MLP neurons of a small language model. Each row is named by its layer, matrix (gate and up: input weights; down: output weights) and neuron, and shows model dimensions 32-223. Each number is 500 + 50 x the weight over its row's rms, rounded and kept within 0 to 999. Numbers have three digits each. A neuron's up and down rows have the sign that makes its largest values positive.
After each neuron's rows, "fires in" lists the words (lower case) most often at its 100 highest values on Wikipedia text that the model never trained on; "fires on" lists the tokens most often at its 100 highest values on Wikipedia text that the model never trained on.

L6.gate460:452485511552516415513577564427475521554521530459457447444505470566522526549492440515525482495503504433424513538503425545461491517517478486591462508420414529487417504545459570463457596424427561569511387525397522589464451539547483393486506445521447487506443549493499490519497579537555544592490453444437558449505364495486577493589513468517445512429482509515479480531454436512425495558497524516525614463557492456482466522516516514524552506464440415438557456488430557417481498510546355533526549434528442618453506566626566464436499507453465461552507550599457556448521560537515538508
L6.up460:481491554476461548462532531493549463439553516464466511476489403539464419565513514516595588474411489458483577474489423526504444415394518550499520487474488531459465516532534540478406527513530614567570536569474471563469510533511419481575604440588527439527484549594490499572493507513572570494475408445461474515456500482462616418474519541481431503510454543545425463478485435588537542486496512526599590472535515534527604499426493519495571539437560550475355452509423603508551502571459466492484568486488472508475586556551514488535422516530554434445479535493486550521583561526575545473
L6.down460:528565622516526642500584459480409504489461485453517559467504466559399503434466500481496537489546616495549498408527442466446462512532516509484511491475463480491408549487506393402475474498496489554565394474509460464508573574567523515542447534474475479456571473503471517467513478475553477508644496510438573528520528420489465431533479538575532389508505462470552486476366468467552469572430450493530487546535529534435570538466519463545507600595570443471478470507512466462486472449532479349403429455592432458523440570508445511541523478596454498509559496501550525442512542492474507497
fires in: "by", "of", "which", "where", "with", "when"
fires on: " by", " of", " which", " where"

L2.gate1359:501514447512467520531492490469469512476576506459429543502462463570430550599509458569439609558528490492460471502466560520516479490587464468412511446505528471463483452504518389450496460363579582536503530504533534537539485567483436510465565495562430540431553523507565502440556539485572509512549542556443476507494450494576461512456467479482517524452511515519529506570460480494499582449415523522448590465469513584517425435493458466493535517409521574449398495425503541407444493503451615519603533528492537529482488596375504420485387484522529512556498498486544577428505425507488466589
L2.up1359:515507456492561572484601579406442483552492490499595538481464540537592523521497556478473573548522437468438546426471508514443387519478501495458417491569538491545520523496442513466493443515539529543434548546466485487389462587448480526470523503477555587463514571507579627530466480553562509479549524473514414516507491440560507486534407547470492527523457446539495503559474506477488522479441508443454612516443546437465503419489453509547501516470421459496490508459547494523419509407536515496501498486534538488516497446497503490546406526518495474502452481522503527519559402595386512479
L2.down1359:536490487537578589453478424473448493595470501447497403438469561559481611472590586475520472507556471448513484493540549543597506540503504435538561452498473555531504520465453502519466525430492427416540574520488514486509481444517533471567510573583557453443547452476498508493510546431548493487514528603527505493607520511489478446522464440491576418393470529476511501537458513467553453451596451475570514525506476428389474503467473464547523380548498397534516471466439448505374473617506418267583438602525521511449459545559482473522454519466452526500472489446596473519550491571502505448
fires in: "county", "town", "local", "island", "city", "village"
fires on: " town", " County", " local", " island", " village", " city"

L4.gate1048:481516520436497472521520563533484407527509525515606510510409430533491510512535553473487543484549488489452552514515551515503474430393528440540470593517518492522526573580521347489496603513461555476501507494434529544525487498541347588418457542474496459606435566510574405496538469437491523524535539539539515603458385532529514567484496557532490526503525493549524509542543459494509589426544438445468528517465594526482503441530512568481473548431495495525546443519384529491578474496510491502498494454500425562574402513519489522521440504464488497483543432447555517479572427588468516526
L4.up1048:477512549510541458541500553415522512458517420439506579516542522501574466514535606504462520565494518511486549467531564440443446448489456445398547562437481552544460551545436459555497481489499578538382494500409475539518561503510444474438429482497494432415498487506479470514498484443527498592495482398506523575501418510478528481365531509516505452499478509454505506541544403474552499512513473508556479487552565502483464600499533527415570509482518512505566508408533575543554504593536478482542469485451488462564472500456530495399492565448451514495495388440497403597524520540549496493
L4.down1048:496610466556525492513612423539513429476501369473547436473467565565490376551477512479508441524492448476377484550500393505482439532522563443556480533446535535505486566492503520506440513473495416559542518466451545428473548553486493431493433447511613495383442467521468479501504532531458499522529566495552444488516529550502507552530508517489490447527501492501489420584571534448498460472557444484568442423554578467493529542485499610545477555446503548471446558440445496554616448519568473573445490479505547475418533557534484479525438531569463509580576453486539490459576442521467467568
fires in: "of"
fires on: " of", " Du"

L4.gate427:498547477544514518538511400514522543520477525526509472515399591484431492507486548461409570504551519543514411463460504523595445512516581542518532475404586498517545403545476511503505542499539476494578370593536506518462554491484457462516474581469460555564471540536552443446569465519525586525454532554417494576547553505521452387567470518504419502480397488512487496558518518583422441526393543399504628558579500448455413587520538509512452451534530431453448514557435502429486529449517539518469391603477475520415592555423470484488443339513623491477479502527533469514536434561537437454
L4.up427:460426593528520538520424476548511446448552494564459488474443487532510473546560504524536449605532435514479549621527567496453557515513519521489473528438524350506537508449498580475507534569382563493533533559501563586581537427579465426526465482401454518530454570525537466502566516484558605454508490627466540463497556534446447514427552566530519524506618480592389521441564432495494519378486639461529468504534477473480566561439491560467397523501499411558433606561493539541450510423439507500591561538551449497510506571459484485443369539486592483480481445545524451523474461456466482495
L4.down427:466447513551503468543503451448468483526561523577517509514516505531498537446568514545504410503534464514521482512518495434492557534559582538456488427541506357449514449553492527549540519481402542605564470561457484592456486474455432452533563558496506470583533407490468523467509494468526562516513485549440579466506533571519522550529446579586486434547655490463416512463418505510450536408523496480542494533545433422466425448496559509411455462543529440574429548428469402488388562467376533490480439506517526476530483476439520522455525492464524474532488449512472532444520448429516505448
fires in: "was", "were", "also", "is", "are", "very"
fires on: " was", " were", " also", " is", "ly", " are"

L6.gate1134:490506477573583510457454552441459516455503613502471544457497449446487526471409503490504435492401414579479552553526525459540535568449519594500519508452500453592507455457424553530499544510471562569456471500612581571513486450415528502540435439445568442487562490508495519605483498470475499510551457587416551433536597535479502513446521524548530465492427412466529567524452459465412495511322563474500452471523518510534549542497478400582600483410479517552487476611372434523489556395517519500499445525451467556468484434492535560473442516530523485490505401428574520557486457518525512478
L6.up1134:426492512460408595429524388499567436580459501497523445478600406499517502600529533473478478423506548463554469441591464516570541445527527500494448379456530490458574427527475463526502463519524531512439464517434584459494380521441537503578491521480554489433439506517520535470559412442444508548524455450565504420483492554458504462560524531515406515491489450459440492484478556508470546433487479494404493554465508588456468529590463501425584403499476427445506430556541536462439515578560607489495489569533454549531511496569534475509475462447461527445457512464649633512496554461549483472
L6.down1134:469490444518473477550626496493524510482417586428483481469461558584505459515543562556493500515475479505501523590521607548608514472523511591524439549459521464480538504420569511528415467483507459454510516509552540412523532505609529508498431505500434434419534498519519485496450497468505417484522484571493417446569544483547413418476528571515430492485476557544484473482467513604516511500501517404550532585521511504520448415506519518509510455534647480543561521506504417500400455505531532615510429504474537535456504535452516544543564500526466545506426515488492547547470435513438620469
fires in: "as", "or", "and", "also", "but", "not"
fires on: " as", " also", " or", " and", " not"

L5.gate1215:553542602439585492421416525515532525425464491492579559591542424622424544527448528530513510517509578395529448550586534517564503452392530522529493434521495548526488453562507491494626516439529424565475440582559544544488473514504566540423450469468457465526481565527536448472486522498457546543482500522503467585470539480412477482516495569458557582524470376531563547452533490441551473500469486506540418514503481626413465564514535425455603571427456548446456433574444532515562560517484438509441521475572471485516551549515512413428568406500473410477477514525512540519574482580468504559
L5.up1215:514517508463493520582386454498551414548456374582559485619461537535516492495426463595439468509512505501465480532516505465517493451346537491518452484501536442565543460633448451477542569478586510517469402461547460419432528467527523574499444529510531581414519465510452434532502502535400541496430521530520561443451428491539539584536506513536522484590574451435517563552506413486426485452526502554454520523482498576501514513562526458514539446599490474463526522484461509569520449531667517489481459487542477550410522508552532418576528466489514488513527475573541548351534476494470448513
L5.down1215:482460530437498629480491462451448566535526531555538416470595492523428377554456554507440494438511420443484443518522434405474492426519535508510448550507516540516527455453490476369544499467465465595518495488413548468517468556440412528527604497492501555457478511525526523492553481525513534532597508465430480519580525571489537605535468432438508495558493404585502507460464563564457494518453468497540469449521445412470363464477515607463400543463546527362450396440506471505515512522436487530493525529578538429572478579534545538586498531463505614541487504515590556509473488401471429464
fires in: "of", "most", "for"
fires on: " of", " for", "s"

L5.gate55:489474568517434551529517480463489553480508511493509458477439440546536442458507512501497549511493430456420495558531587448529441562569414490516582506514541445572444474566450495528450463515489489525554505566507555464511590516526442558422420480476463452558512457467544429405449517548542518522552489542529491540532396470533505527554457495511524559509514494446510535500429444522482507504535398457507478585589546581471414489495507523551620440478494551505473496451488430440528459550526538521454508468532515523543417554488489543497541528477414506512506452549530501534533439527590533480
L5.up55:529444513452513476511489489563524432501577436508506452504431564494489455468459458510382482495522407523478481524492529468559510482473543534485513520612518618522475468552475512533535520589589557504477483491469539576467523415520528469528467495483547575527511478457496526476451362585545482539466533538504571510550477522486539502459561603481459482482502446555454525479501519511436493481501500473493472450440450542616533557521515459490512598457565574479479485488513471568440482515536496508420458485575476435584584495594523419408482493515471476501465484553530498545519550542512424496
L5.down55:493509507456510548363538502533470567557582487441574525480485474539401497482483508507443479479534462441397424507475531450532541444520503485546498579477468471515477502527425626471485514547434428477496488413484503508479502438452473619434476410481569552564451515454541535488508580474474441561545492522421533516522353566524558600476459461512531547539621533506433458452460460575514506530404482401561496471530433520505574473424467480495435519507512537483489486568553498558535515553521491565419439464428431544509509551506538423434509458579458497469450516515575510404514514594501466516
fires in: "of"
fires on: " of"

L5.gate1279:547590541590407518492477570491496560499520434585519477533457439515571488513548506526455518463456534461541476491533487485438453577484561486488423455482482504512520459560572515493512434456483542489442456495520493519440411412538493517437491517471490420491464572416434456468438574388492478610418596554495474467458465569506432520512526459490556486538437517428580424471577527493504515526557482470500493528560410519528416535489532514448471526492528540625547508433483459411431501394446453515555574451552510474474543529465545470563473442490467584538542461502439545449551429482491455547
L5.up1279:433414496545430451431484471571487515456524540505523577451532431518491524453400519505520569440443481476505440506471508484511554449460531459493493452421523510458591476543556586469568509449467560512489397531518552506435467436424422509548497485491522555489464586471514445514553522463547481552514484427468543505480555490445381557489482474454474478521449578562542411459623579474496537482550517536499449453514407499385429492601464413601525486465483468583570495530468402508503486562445454497530609443544554472551464536512570558487496507499472491485480497497492557464550543497510478512
L5.down1279:443466452464551509546510547583431463461460465532567465560511590485453488504485539546489506452559495492416530559400447494547595451502490417455565505475619511435499527543491592505579595549522524519472539486536453420487575515504463557539562532482469531403506447507548511483479507418515532400528413507461432509570553504625530531500485509462526492574522507525521435525463520517425491478512445557509630425504547443482523441561438514500622515491400481476552416532485529571501439486465566425594518489478473526615495512558583489448445400483451514583539508532545469465397585545494502443
fires in: "it", "i", "he", "they", "this"
fires on: " it", " I", " he", " It", " they", " this"

L5.gate961:582485516518426504574528520543480476566582408476472505489545493493514539561525509509450612450420474518510505434484442493558479496489447424415514535568484532488463502587545526478481568592531502524474497423542454541532493547493366494593489461487561495522532617425538431489444504468492521454506510540598500496476590558516467489544563552488541541482515382566568549511473447507584546555534509513593515655449532549543531543526492522589512396545585510542494516419417416458493484480476438495512451553360481544490482507480577493523608501479471534468473440541513529411510559442564441474
L5.up961:596493516523488464519485584554426526502467538514413495445558390515566374502487512558478483444520496535433513496568440511509474567460504419489551491497412451444449445460558497549556570533511482545497512561535471498521461592538386501552578468440549382542493558432538433462406536563424525431489489514507458574531581546426435581584585578454548461527500478550514509471482457510464520539604510607489501520482471519500529502533487551548500436545536452563482453458507543419462450432511536485477510493399432638541535535495553524463526456515470529502496412462461536628482532477541491520
L5.down961:566554457497474458392561562480531524438453612460475483440483410574499524455522500457509438590470510525418528558477495466508565437544582531516500513454413508503482526415429505476465503460490468585425454573565421526445548494448588565458560492397527383461474428491522503472486569528476452558534546492373468460491499467547452588487419472489443488481531478466462515484456468497607507537489497436509467464574419514460441490497496527478531524526538413514483516485456553585546521505496587612411466503518512463556602484507523447500480498524502442502509484474479448516497523486434583507
fires in: "of", "into", "to", "from"
fires on: " of", " into", " to", "1", " from"

L2.gate88:448548462640463487538513568609533508500561538510581448523462492419491430535599577573501419542496505505549516459426475486537424469491486511543377472569555430438529500511503493447535537453437445507478522516411536485568368463463509515494453435468463475504547630432452492478532478599560435589419481454543456569464393513546494462529416445491487512376547550460519513515487509530454581474594394494511526519491550469411466521496438499610428530453435504485487526458506387537560512486450545518425508574499463539434498543527548522529503501512584452567542483560601476527512561557533499438
L2.up88:571471412509587450523455501465567502453519418629484472486546492547494469432524491567475528511520601543445495468499548425489510491417655469467496546511493477579455552459472618519580496407474567496425445469465531527541544542488500514527531448479524495514580502522575590475533468578501576521538522486464427485635583457482512458433483519428593500465457487449420526611488373563585511521501475526511497509532473484476446513474477488398532552494538497554507501535418534517520412482457551515485651455637484464528500555547611604509548492569563451488536505410486439505404543499573500393
L2.down88:456579390556518562549511572540498450485490420453537375475477478574477549454505512527543524446555459520497439482549467492519558449478528543491424541492523495608470607515546486463491527483511454557493509436470492623457495448506507560521490577527434485441484584475413542521432597538630479544427465505513509506508520512498425438403570434476573520421532487439458579623485448436560532533560462499554502472512488559477511566499504472608505493482442462508474464383504471522425580429545534494382502549517469509456496471540485487570553451407584442488530457536584492465409575535543525498
fires in: "out", "back", "left", "royal", "a"
fires on: " out", " back", " left", "a", " Royal"

L4.gate1469:604513489539517419551470553462497488491568553563500508473565547436459486527549495437516571491453528445523564555492447450519483511527459483512450498453509596485598429495461632519560578537437609496557563531564599472492439482496459445383485461487508433544496579469532530546560477430436557540510513526544533511537531446521544452523602473523475559552554520465507516403568554467465537546509503504536531514585455551350579531536573523479450480563485614449528498506460552483547504392515465499549463518457372587477536495488569535594513577481482408477398465487566511434541573553543383464
L4.up1469:502472456447475551522499453472507497495466499498417515517515456490543572449433609491477597449457405575558559484417481540439465482496497420517551513484442430432456506504484500551507468506528536486517541404637545549421463410525537461589455454452482399417455462429445512519502500521498466556501535537481487437536554533499511503458607497354565500592546560620437425418438516456473474562522462490555430514410446533442431516524500545509526500543523436587534456556589457403395498479459574514468530543471557575506548510451577471440489466446463494428508519459530604472503676443480495531
L4.down1469:563471463466438437442503513514494475408468479463453440499476499557519518568476414496476542490477518556422535472476509501400522538434554466511504487429518440549530500446519460500506475443458482503548422570460544540538543500468513500524408441396458427424452467538525473526473584568663477562466554484515514292396562509520441546490582497560466492473466512514533474544512518508533472493547359539567442393506492519493439485540502469532599450427476426525447453480469440399494500488451488416570592549442479556485500518494553511458499541494473485472584505543498525475472490560482565528
fires in: "from", "of", "between", "22"
fires on: " from", " of", "2", "4", " between", " up"

L2.gate175:493494461579446440537537479478492543430472456427506438540485552571497500480477450501462545474543585460428578500408442457401453469489564404447504459465524492546480509514430412548496439427445540518512601454463475441525583432544509543481504504608510585527488457389493493494601560583428544453531498529468529466481576485491515560487517539492467546497412456494590454599521521495519451491499566382438468628524539537495473516560515512535512548441423488462438370409443461495553514466525531525532565391583484494453600572516450540517520460403511545528480501453523511371551496466426538468
L2.up175:516474445548529501579463456446555534483524495471437567498511506566401539542501432513490497600494497469463496358497495495503490455459540591391556490463553473562509535516464473529531490502392436464491588526541451551505497505555596510421537520473463640435472446477579490461579534483550515514549509501429560549462479482515528586537442479562468456523480543500544529489520448515556424563514479497495507544461502529404363460494407462561518431426508578447442516542562437514549471483545494506430501476477486479504467436519499506495554512434557456485464547433539430463586519419495459455
L2.down175:530466570472496530617515429436467479575424481497455546512567560511413443562536547622558451486458427531503496471536503586451481507556547449421457536464493490628463562397475486450469547477454442466440530537447537543499497483402486599581582576525543538401427458551601542470470512521464483531477535516451506468620557502480439477565580520541525496572543617552542515493512491496619433526509530451464492426501490534582505558433466341492472524536496450549506478439508478575427470514493483396504586534507498473489520498532527396396469437422516573527462537478504497456506517485492340572
fires in: "who", "they", "she"
fires on: " who", " they", " she", "der", " She"

L4.gate635:606545455515447530524526468497432543422399515458507552484445571453478490552470497517522468481384576615455495412460428445481495476433499515452504449494477439440421520487453582515487612438513603514592420561538471485489478480544560479433525477521524541454508508436548494502603550528530462465594541511542475525544460451474444536495573584443497513444535504513494553565513529459468493437475445367528445521482484451384540585563563419387327481495448426487472587520565507541522468537473531509512529502522482547453465544574445462516546440459442410489552425515424613361490539486550468512
L4.up635:461502525541452436461444424500523438477505457492565559488453514574462485569472565505496543532528515487493560532527549536443445509489595571582538511455478505459580450369466540510561517546514469480453435551490570531510494525493598490437479471526515482490572545579477429515557494603541483517419526527552495454371499513509454452537481470514474565494477514475540452459548505529394535414580487554518547508503463479471485496491454534382554520414572389453383437483500518532477400480499504489443501475621490517494457448540562450608578485494530439473465547543520551484556456484485451558
L4.down635:511530517512479565487507475439453469515458495530545581530498481541450483509340519418579560544414585417561632495447506495543541460418518555551495572433548523455549395469524465448519491485492464557520406493551506521577484529503509509439483478496515492494427531482532400513502560582515547498494478522500527474433559474411545467548520487506589498492440486412562486430464439541474579405549532480564541552421538500429515526568438601526554477475485443546477481533478439437503498537464481481515543511532495479502498557557452541442426461457545418551650533416574547544482474517431472453
fires in: "where", "that", "what", "which"
fires on: " where", " that", " what", "where", " which"

L6.gate611:582488572542482385435559547449568466531431569505544509489578609520531449450491527647424474475563477520503499469558492472534512495519471563491471516476467540412485472424486495443475557524506504515406519502604482449563515531527489462488558565534561460525548497529518547488493575559429466460554495513554565463532487500495448547476529564580480528390512448495579534448499465383435459447422481417511457515429467566513608567450492488614452531549483449408480437520571499479544623451544534494567461468489506553452528506483499467536523507557468485525402461454474484436530462490459560520
L6.up611:563521481466495524439582464605479453499525490465398578472591523487518468501494417544461515483473485481424496440493531541440437515467483579513501517527476450428503487482529532412506585577455543518459575438645550456521582473438416457488473478464646435507448522537357449495525567517502424499468565452546522392496480583532513485527506508570521551539471526530473546436453549525425497477476464565555494526518498521454602584429568475536473570590555457483406442440510535532585598482513500499558543552510588515517527520539424497612570556411493507393450502526479503429450446474484457419
L6.down611:517590456546516524546415478478431442447476395519543576506480394492410538534485481518539445504487512568537532524446513449508479362556418425521572469481497537471455535545565479539496409600508469384555475481456470454486423443478504582586450492539481518503494434583519443425477460405443527467505585512505512521528532526494530459533475475451531548475544566492526503456502566499489488523499469465562369398564465579481462452570511508435522475477519542567526566516420453517579397537538463574481500496526518618437438502539558575487421510490503593505563503496592537503525563502499465533
fires in: "to", "of", "his", "its"
fires on: " to", " of", " his", "0", " its"

L4.gate549:501574469568477444495461540396539579487463514499501407533479455532470463498460519460553534521426429539507556509522449427456483472513507508450441553468421541373489468576470526572552460615582509521448458396540570571522564457504642490417493608404424468518487518496514547510539490481482489581510509510426445574519507532463523383528531504574422564546470578511547384460537494473525451568434435501528473561453523525434532534510475603589511541470444422585555433544524502479542545408576464520443564422421508421451511423522547541477453424512445531475544496460542630432609517428499484541
L4.up549:493496533587505485540539449407446507495511499485512474618500510536493469517373518546531518549542414532417550469481462515470524486576617522517454520483553546510449495571506598553558507597491505530481532501489574515553581483497477533476527551546483568478484489468496563442541568528479592458526489428498464476535569476504536568490538521459543479564445574513531476510529518401461421520444492493447466408486529465439476523542452554500476548505521417508422456552490538517531513550586579487497589461499530371461496421565463533503447476543533463589586443482542559461497566473411545476
L4.down549:524439488530418533519534455491392473430484403567513513521425491611511482416471485518566400516535552543564492517398423508557459479552474524487514411519552534499439465457457591505573546464535479497613500522545465495533445520456439517531435535506592460514453512491464520443488497458483529488497463545514484402537437471464475505530392605523480502462462546572530567609512519501457431546537456478438542403441495515453430493538464411486447478437531533441451451465470466556513548526568593441432554481573502424667520508491518547530440500515574552484561471484474479484492502525426545454
fires in: "they", "it", "he", "she", "we"
fires on: " they", " It", " she", " we", " he", " it"

L4.gate151:557549546540522491438437454539501510506472441469548515560433517517430460536604481441439526419507543505524544415507452461394510526500503490420494459573519503474478464509442507408582501470446457496598478580469511519513537502531487484519512445558429488587539604437485457497515394444541525505542524556559522436394489514471478498520589480452454435513377534533483551511453526433454520458467466419499626491518562506388526616468483457519329450498459484427486497482606516530478578463427428509450470495576476468566471485518528461473483436484514430529479497565534479451471528395531443534
L4.up151:528512456533518508555541504564514566455458487475517437493510479543439583517481654468512523483478514520573543484436539492514553471379531474477565501601603427401470509524427539484514491481544568495655441543508557528413503483530541472480535471438467548503529536524477496490557513428436595578539590540485562457464542526516447458458587434526533494430473507429537469497396578475497542447496469459498518457527506566539527500456506438551494466515523432499508444561530547489371435515443461500446528617426516503438538518475522558522578486459466536560553571497491569392501444488532523474
L4.down151:543578532562485563516532562514410489460528641495493577544483536447508561502446581390523472481524614429582548524440569536565405539519435539453558515587471498497483377522489497326511472531470388513538481521400520541524495482452570519446434453530517503547407563478505524505456484486419548521515552548523562514552492454542521495559550499476577472396483472436454454555411493473536516454489531540532515546465530522465527543531491459425414538548546420573520501466517498419428514481460571304487568546454484530495499551478572469515549518517516590442512496477511466579445425485508587519
fires in: "has", "with", "by", "from", "of"
fires on: " has", " with", " by", " from", " of"

L2.gate630:530492454483468552419496503503472461494532524487499516526472476482323455505472482497465567502532513533461487478456492502538564490572465606507539522541482537444505496449448445477580474572393531533555528547474476493508570343495558450528376525455434572530554488439521512426583405436547479562546481541501487544521457474567476571535484483419493434531590474481502494520452458471530529383500485495530601494530404536452556475500392478423469431452542544534538405431526522527457538536551523507469479483542515482452453445538517497537472478492562560546498520398496566494598485372502419515
L2.up630:509550464581482498453513575458554461478493477423512543532493486556535426598406552486470556500451487494366487514591479527502484514414407505467497465492536551523494413549405579535475500521482401479487465525492496454404460511532399472455589534501460471491482512416585510531459553575530529491493470444530495510477481489456425506519499403484539538540444562555526551494425524455515516513442511530566496489481470598513541474505355503516451417538416415486408512538423514441594423531455553495453532577465522501520464526411480482509398486479482522479540452476534469562529521536552482413
L2.down630:463488535434584505469549468515463548516496510505478535552462533472468437517497402415512504458497478512459451426488407547500500404512470511374518524498464591446426425498479458479424533514586435566585447460536472346452430526497526466456478548538500424453463510408542538495466448574548527448507583562435529416503497496557438588481441538435481495485544545500493421459559578537515504459580489570567430459463428442446553479464487495504594526482490524469451476441477395549501442453454458385607480387467509562528503533445434537479429483517501495538507478441520509446488493494498579445
fires in: "national", "state", "town", "school", "local", "public"
fires on: " state", " National", " town", " school", " local", " city"

L5.gate86:485561489479574576517473600474508394544434440536405490560480469457396498432565552535530480481510490475543464578539460522491489581563550423372521420634575553459537473512474517496463557494504518544463453543518561577470471552543560532475548515351405520415573447492457586563484482445473482526470469457524481504554490467495552504497440454552463525473487493442513527457484483415505544499585437596432533511603549520480554525542591447494482445489485539464471403489494498458569531494506542528546491462550475496485529452450467475469457481551502529482486546582616560438418479475439432493
L5.up86:413486445555501616461502500514521564375510520494485509548507540506464475504451528481452461488496471587500612526541503580541444460452436613482504549489458501442502553504546590509425530547514407544518555487566454536539500469568518498490542505533533359444466572502354479539548414559533491523463530573510541482459532508531411542463522509430527562455496424527457424489420418431552452511519522552417475457482536549446524404461438489512529483617517469557474449495460487503461504495519517509570426452451442461523472472535472538480517527544448575478546517496524462625530496516456502554
L5.down86:490557542535578575430457553422515552483474557436490499464457399480555478540435505492482523408415545422449552477488523449484531476487435529439590429491429369485440437564558516465404545491425510511549459499497547603499483503542577490505522563514485476469457489553502554512526471466476602518477558484473606476502481423500435420552468503440625558428495500500371454422488521508541572545556571507548557454419501536556540594484497443472458555550441448461459485547474444543423514498528455419477431466432387510594574454484560450495520532525450445591506527534489417577578554573581566509
fires in: "by", "both", "of", "from"
fires on: " by", " of", " both", " from", " Both"

L5.gate289:508493476499403502476513467551591608457524577396513507568490495528436539548409594475540515468449589582514452522500470371578543478528464510503425504568557431492562515525463553492503536452479413504540463465495552496498431459589549460440454541509415451494434496495442502518595511560492562490423588553540548416484627534459453485479514400428523509469466461396485470502469521463492426523464504525501538557534547471517480519438515516429439470518590584473496586532462467441434440557456427524502568545549453408544511699529522500420428491570487519523588493508510449514521469517516414546
L5.up289:419482424470485493505487638527516500513414505488553442473524488479543527525578528450496450475516565569539505513515457403516460515554461445459434443568503564540520435558576473536580496646523499504545500447419490459569491482506405501557524473500459428549544574466433435469550492525574557475531463518475540467508599533455456458601529434472442475491458422485443461530540434455452497481479532446472509520431409471442501475563510568444459403497517506429526556419500554486495511529551469512523581511418504498617538546431475497460465523461431527537532420484408565494366464470529533543
L5.down289:569468417438530485613467422474527484548536430583592415532534519536424450515517537437462447497384505525524435547543455555581553518450418532517532441399599556513545443518465565507463528429445430458480570565476507450506510529472480498422621484472534527517641508468547530599435483477531543482452437494560597469518461508572518410453359485479465501607539427546460525468514455458479519592498496542552512473542551446545476487488518551427503478521573458535483451484473563431416500505515420579431467550515507519426549459464508514466436518523512488490545518495423459451503487462513445492
fires in: "more", "much", "many", "far", "no", "little"
fires on: " more", " much", " many", " far", " no", " little"

L5.gate174:531464466509446532491451565513520499521468501484448446565506495566497515509529442439506483504446406444535579460570543535459434515493406539443486601486430540459499417575530446521506506517491507500526564548461415499550488476539520501449423502471594511524480513446497455574517507524531639484481415537455460489500412487528424465568496515551531472542453556489572530488476488535459528433457493469478499531533490516451420587509539568488475529458594544501436542393483480493509597536435535497453451453454495493595436507526487501501455426438436514408437459455495475522572578632473465426
L5.up174:485494532439485513514515535553525655471511425547486476501524480575491508468491405459560529527449489481398503490473487488462497381466518469546423503420519491473495503563422504563505533604488499542412550521559544512554517470493482433424445435485578557486465490502493472479526504468452508524428528468460457503552426456464459440517468480481453439550451494452512471591484539514483455495523459522538553450613545633564558460481564489564500412572635487496524533523516465502499452553485507505556551516508486470493493474460405526513679504476420575466444601501547492532536587579500519476
L5.down174:554468410490468547463472502435452426354453545514483496475577496512508526401489507499592490472520546564551539550466549539562500524556512483590563454529509487529611591560571445463532429490477425562460555487501540511548500480507438569515512490499632505509509460530531546485535499537536493512519523507519410496469470391470518535433495521551493513471530553508547413410586523511416553553462495508518449557642456464548514509596519459453498456573506528463440522543429537407439500440525426575555486490521445484526545502464497505441534439469412523524536491545549443494578517546491499519
fires in: "of", "loan", "year", "his", "serie"
fires on: " of", "loan", " year", " his", " S"

L4.gate56:546559514380510317514465468537447531471548503564472504480510422465543477430512502501445434489472541555534492535593524468494558495372558503410424523509513448535556390543479493476503559511483496502589527516500544474491491542562451476541510479466524504427506587469566457444496484451515553537572562475502488545493481469514540519515553486530407491454429405451482530516435485536418599529473546442488598592556507555489530553562529494494432486537582530505414584519559469499558546486505525518554497522494510507525530465394407446362487452577522448490540437477523554535518442443539524548
L4.up56:521520472434537558530468446502414477493429536532433504556539467489463487542496519555527459514454504520523534563466558485540610482469571502565530488494477522578516402524447527492549574470551491519435396495555473560451392547455541515536461434524453394569454534520523539512546466433323575519540574503539581485509574520435526511477465486547506532498508487577485552486531477463489504411481436616392445452513355462492595501377455506530566455463589507535507449559490519478532379532442495491568574549508592543466531511457510444525508501499502551497523447521528559585509503468511504524
L4.down56:497522481560457510557541494564464452487534566501398612472472485516549575504487475413550539469514605487547493457364476539528486519535509535553401464458509508534543457588450449546559537501527546534509534525483506567583561411436473438601620489428590548479475501530432499567469443478554567489588524504464433523506514540492468454504489488527560552487541481394501514478436507511536546490369467581446429506484533453513443418564531493486497451551465484493474540535557466539476489520474563474535431406413397494532519473515478554506567472479569593490481491577647516573498474458521545489
fires in: "as", "also", "only", "for"
fires on: "ly", " as", " also", " only", " for"